python train.py --n_layer=14 --norm_place="pre" --bias="none" --parallel_block=false --optimizer="muon_variant" --lr_mult_up=1.31 --lr_head=0.00777 --grad_clip=0.5 --decay_fraction=0.877 --final_lr_fraction=0.0 --steps=6849
MLP neurons of a small language model. Each row is named by its layer, matrix (up: input weights) and neuron, and shows model dimensions 128-255. Each number is 500 + 50 x the weight over its row's rms, rounded and kept within 0 to 999. Numbers have three digits each.
A block is one neuron, or neurons of one layer that tend to fire together. After each block is what it responds to, as a language model described it from the Wikipedia text at the highest values.

L9.up86:532488488454481407567434482473517555623498499538520418455442531487529500533488522589571520458569464534404322528567517557478544525399455561554543591368470609482577507483482495508438446493506494515475596492497472471499545513432498538566446577530418455524499488459503534409519571499468462517576524466448497523524509510441520561492512499496520552504453612407431504513564494427474485473503
L9.up276:511495507444551626552434444471503516600480601485491581474436489431570522520454430545502516497501393511543462509435534414505603553511531520512429471543376533492413483420509429555491456558476489438448523537487558472581499497534526521414469490486511463493525454466551508493442475589523505487376510429600417511595514486541518441504522537523555468478439509450517464510427530572479522540563
L9.up492:543554449530443543499478560569487575485461577498465465540562443421554465555517512522502597494584516560533488495432470491553429514507559550623514528523483425469513510492463465470565439620505408541655422530486566435509562466452455468507529470534494454484547477382542509510549528579401596486467452439547515456504464474514529559485486559531507500447555545451469481460606412551476544537405
L9.up520:442567463400542538479409524518624525445396576411487515468442562467533573439483495431538486539444456523619503486457519525502396496571487460566455551517431511472501579429494556523521542502534572480483506545440524437363543509456484485557590458451509475509507496450454457473441520499532534496524539519458402497503498483556446538500486540517451474433594553497540576575561442550592507568431
L9.up543:563535448388520588548500487488489611548426409525513474521453499486508483434492528514539518392463451530522510562557460623498508522579521502548447539522470475444445495415589498564520534545471553553449468579523501530526586450535468521590498520451535469514531512516477534503501553499470548583546491567527492472552463478530437536557460452504530442509511481519563503577479452494462554532496
L9.up685:497529402529407516554530473553500545548473491560548496494446551494548493481589467540385423490514557571484532536391421418482493444541543516527504499545636536504492495549454528594488492520530509516491521494541451569451533500545490407470502539553480509535582578505602487472423451527492566510462525517597441459484468523486560529455460453508468472595452488475496495426532444480426522460454
L9.up793:536505448489445535490519422599431502555486420628479411493437571526515442510474400541421504504468331541510471506587523543526473541509553408554514497508442472516493507566547622504444460475489536527588514538468491506496504546468448501457431552485391513524452489492536495500488540612433526473529459472515476505614540435418602453547455544568451453533456499484447513601545468504509491443457
L9.up830:478547633462576492561597494550514433512452413538552483504569526473528453455541540448443576472498410459485497529456467585506436481571479429491411565463451442507504464514487456468495445495560404503537556498436495527426486529542546535471507515450391446435541470598396579512480479448571522445571511510580565499515458478512536485499431485503513506518417562483544589486496566525462435478485
Responds to: Line breaks between rows

L4.up655:510641491530535513529512473532456483447533552565594483434407505524517492559482494512463540485558477405453408508543429528535574487575532520492455569493526415518417459476594545630495448428531461446481558449436454586546535464412360478510498487421388560548550508534466485565460412487513444485622388563576530543551513521516497531546539521582493541531426516527595397559510507477476537507495
Responds to: Line breaks and mid-word u

L10.up100:550472404526496531532366626502527460509484513553511538476526495507459488448526433434524433585540495512485509510490494439460484450533581523517444545527507499556417444550451591574550516494474457562514549542557559511440462493429618514583400556490568501497443511501448491473511515543400563542482514626565434472388566577548525503436472474470483537527532498420478521550523501468540549455531
L10.up417:497500422483470601508512504399524509521510470586525430591490492461470544447526418586543549548531420524491531509423459533426497487500519623507586549529394504433452443466538526602439449528531533456569507503509497561458491502463452413485513536456453390478543542442612481448444491494514541441483417531570425478589476413461500477532475554437482437516506511536596487559503507539534442528423
L10.up759:485595589573476522452383481565556562529442499617490472434497516460479549486600535486456499345478565476532511580501545566456549541454545480491531568422513490454460473502440492531515492572539507502519555437511578538441497420532511448492494515525579484457487491506489442606471515476462467529543566493586577543551517526485540492468505518523526489594494508423416531496394512556487523493550
L10.up843:482559495522484470471498436528574495517444507594622432472458409472595419428500561568500545488520549539515375406499479519389542584500506509516458544477462538421472537545554569502482501550510478500503467431556474533546546485513518455496339542483408427500535523467497451449451490512514542547495580608468474569466527528543469437448505522481484457493439470493576501547474423596498533474497
L10.up873:620572479554566580579513482553512501613556526598490439568414413454549466510522446516449473474551514561486417492603506584498600461499545439546430416478599453496527556569408511475501565490514492601507533538432532554488476503517489468503424536372516490520494459538517535537417563440598516438524490413507454515493564576513507519514465509492440414467512515484510534483534472522437499532506
L10.up910:518492424516400491559550494458590471420347532532510417509519517446469532541435442568476533419486479489498501544491446492542415481634520481548503532550484507546518610457498487568509457537481442558503523554498499520456545441447432533634547573452464485524562484445493435430551564528505454506497520484448492480537542580549553529521478545545487544595563559501436426468496378534491523468511
L10.up978:445436542513463458503529429469439531564398567536515575429471442481540493497485402604571433508502601509540507553497507554574595501497592544503541549502486489488516421520512480567464546537570582414497452498553497476521523454448532517508503553491494485546522545526414464575496466530503562576416433596513486476440500538422405537465467589423537459516403474451408615519496517507519540482613
L10.up1022:502510455593446547481486533476503575517445463516541358440581440516507511440491476536529580492493435512407458510457430450467522534600495517451538569632523556524575521468479464600575414509545476501579609536558523417522472456432561473507547505459523530492470514513466532551545567504553527458442576541479509486550464481488461538482554462511522481514487520441548472555559509529518515392382
Responds to: Row-ending line breaks

L4.up640:456480518498523540500449522524542465439533429492518598466497524529547493452469491464455612567408519558453590560508531490520439537456491545517458525571492518528497516504576394573394451559488500484431456419520397539539585511492553411539413463530560545478520553416513572594452531571495532472566471452411541534497475553574518485464496463526511456396419457436540546485462500471524553609528
Responds to: Ambiguous short word-starts

L9.up12:592537460405495468481544515487553492474544503498465454501410502537503408573533574534530505535446475513481550612436506458540464510504522585478537560569526536465503463519616463511449482558510505448501500456499428549527529371498417478462547452524564540486485491513486525550492469480514461533489528497401509515552541449414549474497482422651545513474513507454443623562466423482516563419530
L9.up297:416501454455444467573550386589516473563478558448590467581476569479506505514507527520442479475442522590392520456493486487447509426481505537480543539474432527473503573529507491485489557411487544492509450357449541475503440463525488575485445552513443456509460503484547490361535470467398543499579539472541584436530527428562526525526511571528558506615527525462523496484524536499509447519476
L9.up552:482530503470513534565550430585517481534506433440500549552454462606537561506540541569483464498448489545551542432486434369458546451524486526506484582534512544507574461471483590388570545529431528524497522495413636551485555487483468605465453528569482470437558415490515508506518429562486483482508509581472522442450383496458493509447515512522602509469459496532548449399469460533424532504671
L9.up557:515493525591431484543592550495457468497557522438575437566473508532517445430476487519450547527529411603469494469494407414473473473530558552530452560528572513585552533526510468569530517481530444416478498537594543397469480556503574461503522441417428483524544572481518484408534548538525454554510568406566644436518521380454524496491512518539446443498474495492499483533531498482490523469534
L9.up723:524509505545465495522497501571394486515512564483455495502538508558450509509599511498541589421390523484407489544481464495543474381517519540478484491555505491511612496431574508491503447483474547409462461569537493589540515524453471491500456541465403528476482515500476580511557478316450563524531519469582398443580460497514643408500501549527520483503445509499448553442445483476537536507491
L9.up785:447403523513564503559518537485511603594554555373571550477325488532484535507538553477452541622483531528458463593469464432504446449439481444482516569579479505468458430484587597485510456491500543440497601471552534486595501417478507518554473492468538527476443534478548480476490478445438591516434550466472478498496565553462432463452608502590587465393492497524480516584505491475442471476524
L9.up950:607477549479429395559439475496560527631469401507504542415433532478437570508490480461527524523510609588427493449550435540485457561477493531516549526471478476557520538498550456434530419461444550524476434428496532535498508466506491455513472637537497439444486555428575591423502488464470548535425570545559505562485528449488485580443470472437531432507446486526536548507447530455426498546506
L9.up961:483500454506465561462575467578521546489457495471487481581538511506545536525546498549496542492474486577474373531492458518513544453524573522484486544455481564498549515489513524379478468579502527466476439387557555449583516470501493463490422459491612465486452545467508558472549448462434509514474514450553489493482551411521509541419542487500541450488524459462510511548459428525432363548484
Responds to: Date and year lead-ins

L10.up64:514592444503457463524462482536485492531520486369492542379560468415437475498566512458550445476507550526494458435483409431485436454518450525470493518510513470585576438522540445565492523574549546485542522486479564460529527387524506524480327506472622579485504528534570515519442572531456543510495465460487478412479456490460522450527458430529515541472491540616471576524451584561491561498534
L10.up136:469550538460514483535407477556456506478523533520526452519454493491499523528528553503533464487556441444455513488492506433505454507535437522391542470546474514477526575486508486557597450548519476526490499443460497474505516533504580552478438514565526413557511479413551434542500513374426444564597526432440515453466500471492449493532503465553534474523532522409504452471612543494433517467465
L10.up203:541554493489506537600450475536464490471428414511505480488473551547512497472478576524470390481501467555499398449435504455566460584579577545506428380555515531501416541511539527452516538611547543427471549405517569415528480502484552528398489456403439521531543523551556479601516516557518534439545475558507483310444506470588479500495442440576582503547438488475416494432571518488477520475504
L10.up337:472494469570524546501572564466512490612410573442494544478469494397556477472518455599525493493467477577407447515474452460600504524448487539557517478425464529520485453506506458505535470539543576441567515484483487443454520515561558514480506563486498531466495408454481504539530464494529397461493550543495413413551471477503555467569563591541569524544492438425575578428540419476489503507515
L10.up393:506560539515587533509382554521485527496538573352607466535492484499531402558472416538457436363431487585461548467556545551512487445483514483527518514553495505527568443489504614428458556467562461519542580554558535395570411495493442526491493544471475512491414485482501478442522441449587469455465514455540400572579506563478553515554459530465509611482513529447451591437584512483481495508506
L10.up811:546468473489534540588493536498538540517607498513614626455455511434491467464499431476497549471423606509543444473504517510480448558527519479446524566551560525501534472395561474467490483601425528573469503564511509422591470409490527447506407551376464522530445490503551499611558483502515581555504478428531466468514514493522443432414413471512531493528533502552509531511530453389466551542525
L10.up937:526475453469417534618477539545462578495523572404472545385466440499553542440485491477461542509461570593590512616458452521454474452529648509453516488517440462405448523433541571456524539586456552449501458524422548502495594476551563497572527445473493510568529473438571570555489499563523416534471530554460488495574570477530538420516475511517464579509473532462469565558506506493468625487586
L10.up943:519513392470398521490515540461458563472520489530502538555535441496480462407577520512472516539514507599476547547517460461422445565436513633538479506514501433384531488553482525530542460592468462557446508450431448456500496484465618530478499585473500455473564566448540521513530568536534577540451587462554537397511499464523539481501445549521496554444546465529609494526466518422507459576560
Responds to: Locative/temporal "in"